MLP neurons of a small language model. Each row is named by its layer, matrix (down: output weights) and neuron, and shows model dimensions 0-191. Each number is 128 + 32 x the weight over its row's rms, rounded and kept within 0 to 255. Numbers have three digits each. A neuron's up and down rows have the sign that makes its largest values positive.
Before each neuron's rows, "raises" lists the tokens whose logits its output raises most directly, leaving later layers aside.

raises: "istan", "CE", "ctions", "iation", "esc"
L7.down125:114060113125102106104104127130139115094134136136108108188154081190161131092129130157126104138155135155129158231145114121150128163058092165166104143149093121170106125150156157149096118113138139158135146131090108060130083050063140123082090084157173072138174154167097185152119153144110104109140137136099183093122102143135091163131158161150187130178093080122111173150199136116123088110074175171100093200079075171101142107116105122129111120153111099147086150123087127112086061124145134140130113116136155081151122080084130089107112159193152101090092103076166135110151114107162154150

raises: " |\n\n", " |\n", " |", "light", " ;"
L6.down37:127164099099104125129086108121180148061120118077133110068145126125097197116122093102149132161142134164184156136166124179151132143124098060072121118110128112153129108088159189118145138139098116107157121080114113130093151073160123097044114117137111111141168177115140125189087144159135116079128109188143119098176194117104105127168181112179115151154121108115148149130127182081067186132109146100137071155115164071119139126123169154164096109125156108049156141113125177142116064143140163138087154051115094142108121186106111101088158145081092156197124121161133111133154108048103131098

raises: " |", " |\n", " date", "old", " |\n\n"
L6.down378:097177163137088047090137156117150127172130104149128127069149129096117109104133158145175143176095115142155080131100141178089065123080065131138160108082114078146097095151083125158108148159115179078127137187072143102140122102106100120097122116143158220160088141141111108152148170141102165152089139150106171180148115108124140147144115138102133133167144165072048167124135118150104159155082109125085109141115105056177102134094171093133154127088161158102135165126135194143166066171118136125053189106130095073109051135152130172119149119121098158161190098133098120123135106107109149139

raises: "ations", "ability", "ational", "ating", "uation"
L4.down243:080078132129044138158104061145166119148103075179177138113125115105173138095048108106092114103099123120162100070125125134149171117105138121086138126080133169103119145123167166144155100157115156124112164139208116139170145177029178118137137133094089151111131144135122110072105138176170126136171108145153168120106118124096144196120170177099091050168185165096114131143106119170146142127112157163184083139149074146171148086140150083098151123138108132141095099140097118191090163100150129084129106142178090102140152155134071076110125132112095161082147158157137124153158095121177085140

raises: "ies", "les", "iers", "odes", "ens"
L7.down135:119061128079136124123151163128166136084122146151131137099189097110165132152104131104121143125074137142126089128178141141163119212112140112131073113132109146133075126082118129083074153079152137129118086126145145108186172128124072147106139181180152083197156241123164146179141174062149142129095115182133130180119147118160114165138112150134170140106105085126098104102182148105149121096133116144145114143114095117176106135153163080144118113095109088122127169095100130109065075154155151155132142127092147133110158152094106054154142135116102054104142158154107194143095152186046108076

raises: " |", " |\n", "]}", " |\n\n", " ;"
L6.down202:082127061112132156156091153084112114125098124083144176067151084098130201092136103107119141158143117165195098123089137157137081195087125098129179127073142185191132121159092156147132139127134109098157124093116134066142120098130140147168113133158164149162143169156078126162140154168120119133103148179094081105127140089159161118149157101151204112193134137076100170143117127131147118150066108077114188159153162020119144159185137110166155125094130101142139144105096152152204111127123119172090142098147150123128133099167132040111103156152073143150167118140159115157103154102124088117

raises: "ather", "ese", "asing", "ating", "eds"
L6.down204:139148114170096103122104087158110075086146141204158144121111137151067118111064136147160123100143163089099050126136153107160101166135081154129171136133058158137168118123185178117045176131105057095181135111158152125113088121133125131163110158097183120138142126115158134146134084133137133116152089143127136146119086153121152161110123148150159052085116130134141089170157086171127118169142192079138177117142163123120198142185157171091171135104147137141136159079086061057096164101101084161111159196096103118122160135160179117133133129160106139174116150137157096136192159133151161113

raises: "9", "8", "rd", "5", "3"
L4.down250:147123128139109000147086166158158155115147136164138125119176142055164170153107177124110120082169122067124099094102198155167130140101186117160171119116121195121122054093114108124147088146111152112133164090078118154113135105156178134089142155156136110178162013096170170129120149160139122080123096167178076072143142129082120095102160117166097160103145136159127113164135087119089076131130119100125152126147095140169111142132173144133108105171097101113093073087137134153086106098149114124152158134091121141064152110099149177105157152162116146141065124141093119155103143141126101091

raises: "26", "13", "14", "15", "12"
L6.down347:133117189107139000103162100145121140099085133108138120104129146099102138106081073102101133157129162175105104123176152137224116124128104102114106113138145175143093100088114125120086135155122114097157117104108149128102124091101110109106093177138118241122128087150100126158153149129140170086157107128120148116110142115130180125143076169161158093133110140122118151143108144111127166120030182144128165167160096094094136163154180130141152084119115129139153104148145118176214153098141124123140120108139132120182119135150140146155174088121125156099113124137164078126131082104138063090

raises: ",", ";", " |", ".", " ("
L7.down450:111151141131112016105092154112102134122090073136087105082101097123116132157138078093171156098170180117107069142120145093119115124117199077154128131130113171136209109131114166124135156127138092112136150121090197110092093133157151153132082165073172130097113060181158131195082190143060125139152177125116171099123128148135142070135123137131125085103126174193139112132120095087107086140141163194118106142144172109130140115114117105202108085089125136123133140143132096109110070106181118120153123089173124169092093126174160145095128104094079112146111051151119139177117093136146096118

raises: ".", "Species", " |", " |\n", " by"
L4.down89:080148088151173086094090129120091136107208136149152131114125071197132153148171092134130109159175100110157127097140132080149172159165118137160170130114074164110119103148155122089128128117104180048138152129093131110129133103097177124090146188094152132118129069139118126129116174154157082108168125187137209101152083132099119088091207143171103134180153114067152110194116088063061147129127149123121184140098102129140113118117134130173119099123120154151117135117134180120100163168125150134110169049189121146113088097153135115125135121087140161136090071098158172164116117152161076068

raises: "n", "1", "8", "7", "9"
L7.down335:087137096114131051096129158135100139138189113134194137146109162100101129101109105100153068114137209117113159073142172110187141104102134141187110081117098191132056138125172178102054114142101163114132178111131136117106052059153100124118161129136125159151128088071148111166126137102160102112160140122156143142097106125094191123147117113144153165052104129172131135134095065168084151085130165094095094150086076156149168155200142170147136104130080115127142136102087106127188140163151111122182136116092094110125126134160105220169150168108133150145114149140149131113113153169108105133